config.toml
n_layer = 8
d_model = 576
n_head = 4
n_kv_head = 4
head_dim = 96
d_mlp = 2304
vocab_size = 18895
activation = "swiglu"
norm = "rmsnorm"
norm_place = "pre"
norm_eps = 1e-05
positions = "rope"
rope_base = 10000.0
rope_fraction = 1.0
qk_norm = false
attn_scale = 0.102
bias = "none"
tie_embeddings = false
parallel_block = false
init = "trunc"
init_std_qkv = 0.0197
init_std_o = 0.00602
init_std_up = 0.0197
init_std_down = 0.00246
optimizer = "muon_variant"
lr = 0.00635
beta1 = 0.9
weight_decay = 0.061
lr_head = 0.00372
grad_clip = 1.0
warmup_steps = 200
schedule = "wsd"
decay_fraction = 0.839
decay_shape = "linear"
final_lr_fraction = 0.0
batch_tokens = [32768, 65536, 131072]
seq_len = 512
doc_mask = true
train_tokens = 576900000
steps = 7849
dataset = "wikipedia_en"
MLP neurons of a small language model. Each row is named by its layer, matrix (down: output weights) and neuron, and shows model dimensions 80-335. Each number is 128 + 24 x the weight over its row's rms, rounded and kept within 0 to 255. Numbers have three digits each. A neuron's up and down rows have the sign that makes its largest values positive.
After each neuron's rows, "fires before" lists the tokens most often just after its 100 highest values on Wikipedia text that the model never trained on.

L4.down1670:160135161111141111144120130155133082194135154152121137135113150112145102116081161173100123126089113128133124124116118123123168154130132140130157132164109152103131123148102119088149128150100120111089149144107105077085088138130096119124123112137138112146136176150155123145172145097155191130129136146163133112115146138116102117127113145144144140121147120096108161122126094126093134129102165109091130135068175120165132150118105162124098125088106164129124134131131155172120067149115093154078161134082156129122136126157107122089086139096177116144109120057131119124135125141099127117141162092115111089125166124141158144130113131120150115145150124137103128152159100080128133164124115077148079092149114090142127078100114139122100125181106108105111091156158171153148115097113102
fires before: " |"

L4.down1158:134132114132114107085177127139102119149157160101119109119099120130169091134156110092151096136101121139143130122112117114152103136095074123139138163127119131128081142127148155129180118112071152088111119142103093134165121130111139159108138143102136107098137157093125152127159150121117135097147136094137110155100145159154124148152156146147132185110121130103125125191161126166149132174075124160173117120146123111076141125153139142102110111147130140087110172139114092140128124109099151110113153117105109139148102142112094105106087106116106107117122135145125133157112119112143078109122111150128122114136095133150099115172148147145166138167092135150138159133110169131128128143111114123078117140121145130099108078162084160132118141142136121151132149106146109130147173103166170
fires before: "-", "\n"

L4.down225:131113118143091125112126077138128138145105178086114091133129108138115133162110106083173153158130129110130149115104141151185063137141124120104130169126123118099164089141124129117151089147088144130121108116111122123139116136091122109105096122169090156121108122110137131124142051123106126109141096115152130146120113142136148154091132124142132106154172162136099116153123145130136135091146095134083109122103162125082161135126087146129143131123122115085100146104105081111127169161158121168136141102127142139141137140154127155133119136112160108152131168127110145113089116153109128116139136134105114117111127138127145143102093131115090112128127146153130089078100151126132108115134132109128126096110105124138130160141131114125138148154057103106138130144109134119181134145151122
fires before: "',", " |", "'"

L4.down16:147125128191148127080130123145097152120093133153109124129120137091138132156087098080132111157145123114130150105118160129139118182175128129128143164131120105132146168132110111180161112145133140142133100177146134149179120162132137151133109105092111131155103076120150107146115149159122130123100155150110104089153109168131115132150148075105141122096118084104127112114092116147123133140136111153134096127113145162187138145122087145136111103117203142096146142135144140156133133129088096108128117188128103125126140097121128118100141168124142136168107169160098125133153145156137110162136160116121127090104150084114097156119121121116094138120101095112148171115098126069152127131148171130168139142086146155123149134128094116088125118155129087148185088165118122113084141151130133
fires before: "\n"

L4.down578:138119159147105129144125098079113139110180126116095135114123146165115134087116159096145153111114111109127114136108135100173088093149124124125149082162162100099112113152121138145113165144143174138099118100135154090106123158168109112164112101139126117152146085157134127155142149152160123070130085111151115082137160101113187135145150154120143158123131148108156149131103129130121117148152110124117115127154149118114084143111134136102109148158115148137144143139117131151148084133148129139150111142126136159098109124092120127077106098165113156129103113138143102089118122146150123112118121139126128142082139098122129130131164116117158113096166112103156126156132131169151148128107135101150147141126124135177139129108099121104089144151121142151128102134119107167166161144118118
fires before: " |", " 0", " 1", ";"

L4.down1621:159127170167116144121141149132108105090139114147121121187091131100143124146150105158126115115159126129142126144127107154142138144156151094139138122107092106142132159142066123164101110157169130159142159119154141127109095135147122097097148130151152097119160103131151135142096148112169123128083111131110119115131121089086129124088087154091170117129104085119104119081135110149117192147136153139123126105135153153113145130122136100096104168104127051172135141101154139137127149145160142147093106163167150092126100137163130129101123095142149096089107142113174134099149107110174161112113131106119132133105125082125124106171115115136151143090064135112131150153129138138163111133125116128136179140147151097113131117121117112131112140115124112154153123124118172148139119116153142
fires before: " |", " 0", " 1", "\n", " 4"

L4.down1029:155138122102110109122150108141144099100127154126161098132150145098166112173153091158121159155133086123111144106118108173124162151143180115116109122153136166129122125151154091142167110128165103144081179106153136098127150076121138141138105109116147172098130180157130140135108161131191101102100138089118134145143122143133094116102108159089129099143127117148113111108142118152149127150140166111153126141085162128139111106111158114084125107121174137125129126149135107126087145082137140125147112133129109136115145170106149134137113121132118133174153160120138130132131116147132090150115140140159141167164104142135153164131143151146078098040099132075139167141111145128156113111140164115138129137139089094191094112109143103149126103167119168118119132141089146136144112131138128
fires before: " by", " in", " on", " to", " of"

L4.down1102:110088123100151120129099136126102152114127131153128166145123101108173168116152154107130140128121128129134095147115158153133127155132140105154144123117129132149110123095132154141120082145135102133088109097151099112091121157154140089168152111134151136114134112131085100129154104088092139133113153145134151123099117112148109155151123170085138087065119119148121116127118125090110146116137147129102120149107128111112174121080120103095124109138105128137092154104086135118087077125123130095147163118121119152107109122125106129117158118186112121145127174164102102128162115189126123088153135097121163132077105114111112116135125116113144106120071131145157149082122119096101118118125158131141133112127097129138128138136145125063095093134118150119127169098128113090168139132151132
fires before: "\n", " |", " –"

L4.down1155:162142133140141130116114166153081135130148155141167169136113156137140125139146151098121093110100116146137110095122088179126106123133115078146104116149149111110115142124135132104114083147146111096086088121177108118117137152128156090132121121114140096112135099134139135104118145163108145113112125110126115089116157117157083160090146132121132160196129102107109111119095110134161165116125149082151116053110114108111169097149129128081096150149103132147086141140130158110111087141148112131158105188155133137131165154116145158072136111129147114161135114102142096137148129089117117099092157114123139166151128124150091112133135123161154137142108132140124164136058153136160102115106109192095133151109142128123161126145135097145082148135126143088151125104167112126149123115123147
fires before: "-", "\n", " the", "|"

L4.down1929:131152125105117141132151144131147131175180150130105105121109136117166154107096119102115109147144066098174102142135143150142124115109123098130114113112175119116114092115130154108143087149107107146108120104141147132148107136155118151107098099090147125159081134164156143101119121133146194093091106119121134147103143180160147091142136124137154122109140121124143153073125124125142090107097148135122153131123144127153153087080087125093118162127082116110091123129117120136125137140195118126134166162133108102119132116128125109138117117089100138107132117148158097126142135159116106141120108081106123161111119167142156117196101063119116151135096119152123172100093099139112142152119104135121172130132118111100126144136138132134072130150119084120121154129126108080178088137134120
fires before: "\n", " The", " In", " It", " He"

L4.down1705:110146104113135166123121126143139138158155161119145147127167152120141102134105137127147141147115124148130129148148125122107095129153089114147097114137120177140120145129098145148117163082100184148134123146090107136122129115108128144153156161136121099087184117145152115122192083158099077121161127172187170077114119150108130109120072091094117141098190119129138106124124097133137144088120095126128113154134108134138145162098120080132114125124105153132139187161125121174188117133131133132144108121124113149163105158126117144097115152093126121101109158132134100171144094160100120157144116125110150149169161130125114108141132101146141148101131160144121136131122146086113190152124145047140130105125164139140127146118126105130110098128133131138132106159116122143117101136104161
fires before: "\n", "-"

L4.down597:154166105129152063101161139145171109091120106146114148130155164140119094108098139122159143150143136105142133124116103093135146105144105120117114111143118090138073120168132130126145150127133147116097114145161144114114108102119132122138113117119149173143102157130123138073154074142144135095158124132117140141138137139103135077157083113113128138206087121165148112137113128111125128159114117128092087149090166140096113105114132147120107109148104125110120118127118077086112130155136178153172149151103097138138120127107160090117097133156128173135148140139125122136118116121145114111113143140120161108141166111141105108151088136142123087075081183126107125142115158108093083123104133150162104133160119137161109135142147098123158132136128129127144147182087167128102096101153085
fires before: " by", " in", " as", ".", " to"

L4.down1526:131162140127104133110165117138120167158120140139153105105169140142107145146140067153113113166175095107109126115137147167138157098127094093122104096092103120109140153102104083109155170093145166145125139135195104191137120159110132126109111149109100137141096183162117124141157119164119136141137149103149091153150122125124228108091160146105120126135184106099142098141133132142141099154150129131146160118140125120166141093134092136122129092125131138122150132111100143123129178167111161121146130089183124115144092097163168100093138099124113184143184109136091132147147108135088088116146117124164126111167140098120113147090111075125134147142114140146103135146170136134145105154102064126114144116123128134110144131114146111138071158155097113140156146143079136115132142169133119
fires before: "-", "\n", " -"

L4.down1209:121073128159143099096141115130157090061115158148153153114155144154151167117106100183109129129107133092116128095130105135107103105092084133092147148155147117112176108177132138183161096144114131103109153114148126127094103162117120123117123093123136137129117104151161143093155144114128096135095135172132092078112121123090191129086119124125076100141127162112088135101145155164047143139144142156149130139099170135143125143102113156124099123134112117131149090130132132140121132125161108132155132110125161090115109095138106111142105118182124121130091102162121184122110148167160101162120151115112117104117098147127158153134152094120124117137145137125134121088130101133147158138150101094138131157136152130135112102125171108120111140091110134126167154132098119151124108131116121
fires before: " the", " to", " a"

L4.down785:097116163164134102134163134141115134132119155091156156078172137134154163145130143094155103095118101151093137137147123166112190160116138134137109176135138093104128111130133136112164101131141097133133108111122149125173181110104138133121158147127123161122146120131115119083121123146061115112126172117147125073129076110157152150108097099127103121131136141168112140132138182142191150158133155091107099129087137154119153096129133097127129117117151105116104145119134120138153135124133135128158185100141182146120168124125087140115157115129122068149126101092100124147122104152161131134148130108128154078119112151113158151128183149117112104123135142159121149139130093162124140133177125113084154109146134141095107128144144130145146171176181135122131152169133119127130114109126138
fires before: "\n", " "

L4.down721:158164145105129151101100122130130130160135145122136134119156147105148194110143107093072136142154128137091129131105104117162110118127147141120110199172109114112097106110135162121185153164156131085143117130163158115135123114121137160103073182123119131110157178155164128145149113100128136129135109163131157129101132163151096069078085145119133116114188114132172082161149093126136145119092158079149129144121123107144178115173146090132137069142141093092112119107166127112145121105108091131135129167143153118118106078126130128112121090116162137111138139127117116111143161121098100121115111133134121126139114129124140187098130110126130115100104124118139138136160113090142134134114151094123088124137115135114180152119159104110107143150124096162086114108128148144131136149137131
fires before: "\n", " "

L4.down811:101121092086178124137177097148145148157162123127123107130124128085117118119109143084092103150169144111130130115103104156137117096113120131113127093125181111157109174145160137166149119138153164124135140155117073053103125149144135149114131134162124119147128149172110103100136136140149124113151109136122116152131126186148121149140122141164154144092135124125118116137208147152110118145120163120155112095152171151134128131152146142096120138116131121130124099132076153133153121137122175115170123135130163123170099130085135114127100120106131121148083117123085123174132161077107135065095084141144153148165146069102154106138128116097120126162146102087104118135156138089132116163115121117089154111148113091169131146117160131143104120117102158113107147123093124136110106146137131
fires before: "\n", "-", "|", " and"

L4.down677:161130139153120094102123157105117158117143135123126126094185108087143137124103147185123129103124127127118127175093106167096120141117129149165100169096177140114112096130172134116155123133123152132111164073119119122113132113099152168121126106111121093102135141140168122121135183142141156080127121149115130095107096096131105170129151122097101132151167125138149126098145099134106168136113113120136126134122126122148117097111102116123127136109123138133092151127157121121164102141143119134112120119125113085115149147136104187154098162117144159126196141126133140118129096140148096126166119120094119133115112078111152113165141121115160149129136105085151114115136135135111120101102140130104160105143119122134144133148085117155131117119125086178129116121147133126126093151142101
fires before: "\n"

L4.down1307:116147118167142091123106146148120122150160169160115131131148146141136126114104151170156120099166126129124108121160151119146122099172126146159167095120111108103095143106145109131200134149149151144111150122119084138122118127124137113139102093099116125153087172102138129119112135136123129136102123127153125122160147082156076106123113109134110143136080088175128121138137094155105124129097155161135142109129134115121158127136123139170159156120127165180123105115170125147104160103118114145125105135117141083090114120117156136137109125073111115148116080142098144134124121168099164146130153123162170121137077128133094113135106126160153134151166092119114138164121113139149096082093150072115116149105130121131128139110139088129144112101116138136098118144189145161137066144171098
fires before: " as", " for", "."

L4.down325:131065163150091114172128129142126120117108127131155161092146145110138127179137100141122101130132116131139126119108146149128168147107139098106098156134140160120108112110164129123146124143156129111130108117125131125106135108139172148114155114110112097109156121164157147204112139141148153127146150116104142151108121143151123137137110160081129142098076111143098150159115141103102114096161085143131158178122119121111118137162110152138167153122145125143093153091113109172113188174123124106137204130101143122118124185128114129121135103174152141109102094137121143131137119114109100117126121156115180111157139093167136123067134105179151130132115156116131171151134121112132096126142198094109107106140139141149186135140122127122203100142153147138106100147145139173081105123124107
fires before: "\n", " |", "00"

L4.down1328:140104105160085164146104122159116133086129146133146103159129143108114111154148072153147120123144095128138134098124123106119084097144120121155137128129093130105127131113161143104144136147121078088167141147118147090148084117137125125117107092130129112118111145117098118200131096130069151111104111136130119099094137116157132146114127157163137119131105108139120163114129148160114128138089124117133103156142123111130137101142142076163154130120111125097116102145143141136117131115116163108148143120136145128117147103150113147192102138109120092080096160111115133153108152129114160110141168110105105131127166169160138137155135125144156114083099144138124125169108142108148140140147134109107165146154142166129183119119106163146114159111127093124091137139165109153091122149148081
fires before: "\n", " The", " He", " In"

L4.down2125:131131120168112160114093112139149128117156146131137123117140086129115166103142135133140153113123115097114102134101121123101109090136147139150175143151153108133106129129102142142156132154137113121162144117106127112112144149136143136113088161105065152181084152132117091086114138104070125172103134154143130124163147161156118123109093137125104166138092067126191159136143091156144096176105128103114144123132118156118134129146180118136147165091135159089113184104164162128135126116110148158098093130108102060113159161110123114168156146127106165188148107103153130096137063119124130108098141140121121156152143162158124107130148156119156149130135108123105148126120119153074162138117125074143180140203147127107155121133114119172129167117151125113089112140184130105115109162138127
fires before: " |", " 0;", " 0", " (0)", " 1"

L4.down1906:104126175125109148123128165151151123141117145139124138090130095127118120133125135115125120140143138114139110079082151113148107141126124117128131104085102104116114066144130181114072101122127164118112115099135134161116112128126119177114121119105145129138159120133097162110165137137120118122151107119135174114130173140137218125117110125105163115122107125170153128115116127094136135130128127142125143139142108130121074115117135173162143077149126121163101102129148141181075124159103157134154115116151162120157148078143094116123179145169170120143145107112118127118132131127126133098131096152141107149156134113132138158157129115167164149133114105109122124130144143138092144135110108100111131151110093123125121088124117144139131082171107138078161098114100117131128129146086153
fires before: " the", " his", " to", " a", " that", " her"

L4.down1760:121130174119133132130111127175102135152151126142115103156152125138168119138118085125127139163123126089093146130103098145125081130131163152142132110129162103150120157132185165069177057154156080141154129146090080115109131119129172074146136105077097105120143157140105126156110157146152123125114154127147138138129140101106146120124178133145188153111152144127126101134142096132128108131140110142086123094171148131127116109120113114122146136075093109112134085133128123062175141132141137149130102111165169120124183146169133148117166118113117126133203095136130106149116129086131155164145181143156158117132113136117159126137129142161115147147106121122107130119138106117151169108105174152144136138120126112173138125110142124143129136149163097104138104144150145161176139128130124
fires before: "\n"

L4.down285:158144092114132102153122138105117144134106144118113140113166155129134135139126128160125089145121091172137089121105118170143134134125154115136125133099128134137152179155099149128163107114131085132175164127138171114113088129130131109151093125130076160117134172121142140108152119135138122100115153151115154103113142134138090144086129142129127127132127169105123173107171138136146160138132185156157118115132160152146116142140135126124148098089140112160169109143119084161109157129113100109150167119144169144146160142140140139154126165152111135122132149149146128110109121133130109091153123124149109132123082145132122114113149091105121107135100151133114109119122162130146127095148108170116108137150091133187096118136139180169094145141153147126117148079099144093134183080076143
fires before: " the", " a", " to", " his", " her"

L4.down923:138082168126117153162152094167119132125118157144100129112126113114097107149118098130136146152122089094135163124117124117140134103149143112111097145109104157088114123105157113108088164136118140127133137134126135159149082164144137104097126082161097162179128119181113115077139145172114164104133084123076144111112132156140255114130150114138122121141162106140126152136133143131121107169157076167145125123137128123168097105169095154118153130125126133143135141126092171142104092128126115122146126120125109151107184094157109131098129162122088104110119137154110140174111152117140139161092117103158126162099142113149093109147136126138168103122097085135139139103109135088110114138117069132199116152138115107099164099103120138172130129125119130157092162108146117179138132114129162
fires before: "\n", " He", " The", " In", " A", " She"

L4.down1364:110120128110149126122139145119120131118152113126153142142102118164103093148106162111169081151108098128155140132132101144127121165118103111134155124091119105136135138069105119125157112165071151160146112083140135132151048111091144124151102112156169146142137108144102142138080137171111077176170111067135142169119147101127123127070121160104158126149153189103110101134136112147157121140113129131114145117161111112146112081136135130110114123145131161126143148166096185115135110128122109149131070132082127159123121103119098144175153178126089129118128117161143132135153131119147159137100139145123149088111109126096111115077154149137127142132164114125174104106116118130151099142142145146115110139160162116113130127109134148129098144101135146136125169123129122144112138128119128
fires before: " |", " of"

L4.down917:129077120102121167086094136109116113118125124102124117171124123129142119172148095099122104163152093150127112104129143155123148150190113129166162083134105167115129105133121114143143123142166108154135107118161140142144114165146136081144172128138132158131127162115114128110133126122118120088102124134100116133106107167135178165079147117151123081135100125139106124101120117139123134106140138116106096138140140089127113155131097127103183137153090106147167148117084113117121111151118109165189113177140141117139113116100152112147149110159149158150129151119074135148154118075116131097090153110125125112163119137138080132119142131090095132106089089132128133145159128151137145165132100145116053145106157103194112139137130147153161150157088158114108152084117119100086131137156152
fires before: "\n", " of", "ial", "==", " |", " in"

L4.down1996:095163108122094108135128163184141149098155117139118114089116140102050091163146134142082107120162113137172145122125117126145140144135117117098126116123138113112121121118105124179121154139136137109147123118123113127107156140114140142161122152105123156178120133124121102130128116099148129111141154100126118114160127142103153116118125159160095138183109132117122092164115108116134149114121107103109138111090172083127133115125120147126118134117129138151139124065160167134085104143101131152128126168161116160148136110104116153142117135143145132157125113161112122129135127102106158137150141174137148130145145076146159142139113090163097162140106120120095127148168118078122126153119124141136093160149162155166180154175141138092087095106122136115130132132133163124090090145139112
fires before: "\n", " of", " ==", "==", " was"

L4.down1720:173104084109088091107130128111131138090150113154132127148136104142124080118125198141142089108095128151148184086096125116073150157141126137104112136152110122118142147137141136146150079128136162116182118165150093087094178109125124115128201136117106150092128112123151119122074164173143151119171112132156085156096150085126127089160118113131120147161172091134160100098127108162125140164132095112131158145134111108118135110117117124125113121091126126125099118134120149143107196115115103139169117068168134137096110122123131128183157134120122112093131149100126120109128153145118145143156096149132160114100146141098166161183067176094099153111122179112170122131133141169075095142137159122061127129058105127116114132133149119140109125156144140153108116131162116125137142132082121
fires before: "ais", "oland", "dale", "os", "ch", "oul"

L4.down369:087112111138163140185076164159117129146148140095148097105138154146105156146130121157132097083163155089128131206131102163122146122115107106141162128130125091152159146118111166129115140091169086106158122127133094122150152156150086164104127112119124112145134117137160149163153145080104133146163099169130133149136149169144199147122148089171095130119121142167128160173153121126108120158068144131126068123127134156102122133118143092129147132140171128112095124131110159126106114128148112144179093136074137103130142116121144157134079132100108097101114103130108153098136126136115170125140156126095087162144116125150115106117121155127134100183144144150131106104134106123101148160145168153127147136123145140127108113131131081085111141152128122150111105131125120150130126079100125
fires before: " of", " the", " for", " in", " at"

L4.down1922:141095141123124116125090106164106123104121120117097137103136122104167107129125142151124091128124095158159108151106107112094124118100146111113132135113132084143104123161133162104154112177120117137095140106123089112107127132124190150067155105112144118098119141125153112155087130100155110102118152103148153101133074111090198121161137128126120128103106140120142130159119142121084104100105061152144151118141163179115137122120113166136100108157086100140198136103134132092125111104124131154081105108137122084092132117135156139130127150099119148114132116113084116112156095112077117129148147128101164130098110112113144140143117138141087129185129137118154137140140111136128123140184114135135106077116131120168131138127147133149136152109109154150172097117128136129105130109104146
fires before: "\n", " The", " It"

L4.down208:102137132121143102095150124120090078176138134142147103130104131095134138118128134121128128120159138185100140138116121084126113148164133122158189173153146139119104099153113178167195109164099115135135127168100156098089117157154168164119125111090131099113135122155140089096107156098159136111123147124153145141129125105102113194119133148099129154151132154162154090141120140162137146098117158164118124097149093153189138179120120145163139104082132136115086132135119150157127142122161131148135158112158116141069135105158129119081117114102142121175120106113132147094158166086088118119122142158129177143139143124112116118143103129105121152118147113145100151149120120170136072136095141138118137116151124146168121103168118102087225162087099128115127113131170172111138133128149155
fires before: "\n"

L4.down122:131133112126102122133104148100161154121171121133093125128111131147122117110138120128124128119135131115109102113143132070148159154135083072161136105157111110159102139094153118132114134106119120100099124153109134127139096100155132155130139138135107119087124114099130106152142159134124119166079110138132104147064117159133187136131121063126127150134122141099158113109081166107117093125159104089101139098119133152151127101115144097158092149119130088168127132127098122145150152136143155137114130145119128121117183130165108167100139109130108166148113150160102138116197132180140120128104175138142150153124151142150099126162127139131139141103119120125115121132130113108106127105141137058146159116084117153087083142113153096132096108153107124167143143134118160128193133120134155
fires before: "-", "\n", "|", " -"

L4.down384:110099126134133133181129082097138202134140166106099146138163102101091142143131132100158158121093129141110109138159141116096119159140154108124132138124116096150118100123105110115146099170128124138155103151123126106159160111098138157136089095113121138152135086148098124084145117078123129107146093106137148131132112120134255078120068115168139090097173119122154121118105110105115144118148088104108140145124104102143148133107099110142133136159137073133137161156131103093096122146182131132143137125115126130118141157128128112113129117166087128065120160126112145096156160140124139060162146096122177165103136112112099148118165123116115124169149144120137164077111131140139128108134157127123113140143143137121140135099084100149152118100138167119135148135144068083154113109107129
fires before: "\n", " The", " In", " He"

L4.down554:142155168107099114115094175130152088109131121139098086110153106121153148160114123169112111150151134137109151160195101096114161147127109142119119096114101162109063162126126107126167158116140118158144134128145136092126136121155126152083138119096145112102152112133079136130102140129165135113134104108106162097120081121142161133172098119121157063136145116106140091136119109146103109147103167113135157106127110160130136165133121092109139143118127134106112150093112093113112126129138159135131113137122134126144108157096105121078114137143162115114109120136077184126125098094084143135129117114104153145131175115149129158098101087138128149093127177113141130140143122119146162121181139179103179096154101151082119143114112158158126124095104122126120138153124142117126129163156109
fires before: "\n"

L4.down2025:096144165132123143179103133163136096101126131137110131155134078124136153166131186124129181137159117102126123169150154114142073119132136135127124111129139149156150110121139157153084139098119094148112120121104095127091107148147170164114155157127137158076132155146111155139140092128152170090122150138119112133088176082150192160169133100091151116136137098106132156144117159132122127116150151102133123109161140162123104125145143109097100129126160134143092097116103126112124151144114103102137156149146091114166127105077103129125100135151168165149125117114131122112126099162098135136122119083127159152144092125099137105111101158126118109106094118108099111124117143142158115145115133164171098167084087114158147109102136128130145116149120106136123114132078116146129119129106135
fires before: "\n", " The", " In", " He"

L4.down2225:146116143125123129126095130141125104127122099148142133099133094080128116174134157102105139107106126102149080122109112124149087116115114083143139120107128123121131103135123154156106126129109136131139149141127144103149111152093119117123135137151127103110164141159114138153133126081101115125089119098139117109150153109124144126091167132136155117110118100154128146100107120151164114096143132124099154101179147124079104106136103120123109117132098169096139148123155156068110127106108128094115169127121120125118179140133186139095102105119093126122129111122146093105133126119100114183149166113131152147112117108120096180167122092091118153164151131108102123114073146155139137158115133145138126079155123137188098110107122154143149136137116102111134135093108090103115130142148098
fires before: " to", " the", " a", " him", " by", " his"

L4.down179:157121183145153139073158156105101157153129136131130101131131139110090105166127155143074115143112142128116179106117125135143149140149145145151143112151190157077114159116145133167126125114120153195133155140124135157148126157157114109102135176121088126117163178150150146145114147147080117104121129082108131143152114159162122093135107111069085127131111125137160140121104102136161093112117111156167116130096167102131152152146134103138117136149138112147125110131115119099134133134160098113141176103145096096121145085142167130123168096110135112109114135131151117124156127144115134172104116132119185129147117110123081094159104129113132138167111113132113144124111165132106166150159080098112094107112148102141113120115139091137119117172147117141094113137113125190142114146091068
fires before: " |", ":", " -", "\n"

L4.down319:156114117099158144159167122114136147157108165111145164145120137132122089124163135158149125128139120099112091127150142155157116133110156132087098124155136169122129141126092148121168151143116160179101138118169110087150135126114138135126096098128116134085091140138125124119147132110123138158131144149103151151144127122177182101065160162108132129145144124072089120104148163057139097105186099134071114154132147132129120142138160168166129105159117125114131143114121118154165133164134115118097138117143137126135131130161171151072115149122113151130158140111113136132176155113137126121127154145133178153130173139120111138131126138139131132129098123116112127120089113111180141114104123100136136165113120162143128157123143093093149105129102114107128122137113169085065138141141119
fires before: "\n", " and"

L4.down1273:148091167114108121123132121131144137083132143084099111115088152089135114056122139144101111112127167098158155107118195106162149143102072151130136124132115082108152120134099104137141134083122153140122147120085127100107137146109117114179116069084142127090101093134104121123139091163124105116135140110139168194159138118141060088175120120153131125137108118124135137155164142109082108105119072093106135093088115140089138129105096152119095135132087120109136113135115114116126098124131164114203127128085109150121082127140101160104160123142126094125075137127169159118136128108136128122105150122155141105160110128129199145160154137089093151120127131129059104106180130122121140117139174107142117161136089157130153114105145151140125069122171140112088128107121139131112158132151116
fires before: " as", " of", " to", ","

L4.down676:120108163108116107110142055101129111110129126131131116147103166131158117081199135129148163101133133115110134115147128097120140121125129128122152118123108133140132075118143147118118112130093113139127110158121157128094132157147164144115115123162145160125144132101140125131154087093143129138138118129155099096139070148069168100111108139084102096148132133153124147149165098136138171107132103099115139126127152181116144114133103123131143131155098153084114059136141124138162136178142101136137162094177154165114134121115140109160110111156170126135100141097099146153151089101129112068117137130146149133112110153135128151091132167147131124151120157148154100107132119112133079127115155187134116140155128112120138158166164125137161092121144113123125119113148127109124108176141181
fires before: "\n", " In", " Championship", " He", " The", " —;"

L4.down693:153143121134118111144138126122159099142158190105087168161115119103148144147118088093114113145140093154120093120082152112113152152159060167151154130084114160124102105159103128121128130123137137148133100160128140131142163082106134109093146135142118154098149111102115128097126172136117128134119110098146124132123162127146186093167125136118137096086114147135137117149124151082137157139122166113135170092154115118136086148160141139112151108136157099149099161143139081131128133111114125113095108145135151144152179097119134124110126107133151104127114135101101169139109131092141136130132145140136138155131120161134100127146149101148143166191099125111131144113131126157138101117152121144127156143108099154102108134074116153159097139120147158113141146126157115105133132148161141
fires before: "\n", " It", " The", " He"

L4.down585:166133140146103167138113094125152139119158158164154120147115153156133135135104125119181144125143108120121133144106130157111116147172096132131160127142167138164093097162125125121082105129108123114111151115117140115118146108125109146112110149131118109100142171098120105131140144102097105065177146146127137173136125136130194102151102133119135128148093153152154094119112132129110085125088154103120139125113148165105117087145122118117108132178129153117092118158180101101122124118119137118161129110126104156105111091180150114140105137144159106143123151167160153130139130140127187140128153178124124110107121122163086159156121157160147112094078124147160131124146087099145126106105090155152166144142124126136123110121127111108169137149095109064175133169076120093130129118110098
fires before: " to", " by", " in", " with"

L4.down1635:158131121139130099137158126117176180133102104113132106142106095095116118161116121141122101118122140141106106137139154204109151075161172150140134119125107148112124144127132149118104144109146169116089145124148186135149117184159102114118127164151111167124186109167097155155112117168141103150171140064092150143135140161082126138104140117155154112176127144105122146171121131108109121160128153138158175157104129104113131138138091170123066176153131092163086147145124131076148113138129122117146136119097113163143141082128153134104133087103103107149167133145132137127125113098120154116149137107083098095135097124139124087129163138115136154134123115112098164103141106109081092071100119136153147162141156129098091121127139105107138131097113121133102138117102115071114147094140121
fires before: " of", " for", " to", ","

L4.down820:155107154119123127121155125136116127139161138136076141107121146077113125120134157150129096135149124104162167137138106134117134123100114097109080127146166114136101112133156102153108103103130131115127120143112108152107138122139129152159100138108111138119178130150134151114155121136102135090112084112131174133155098115143255149142132131140091132111126133095154132128137129121130149111126156140115139126146166145125110085091115106098121125155097121121087120110082120113110128097143123126163130116120120139123142094154119157156142120106143124080127103124103134137163147140157137033101122099133113143141098139139149155141129103099158115119106113141116132135131118118097100123164096138128127132094132136138125106107119162116100132138103138124149113162110088120141136144158131
fires before: "\n", " The", " In", " It", " He"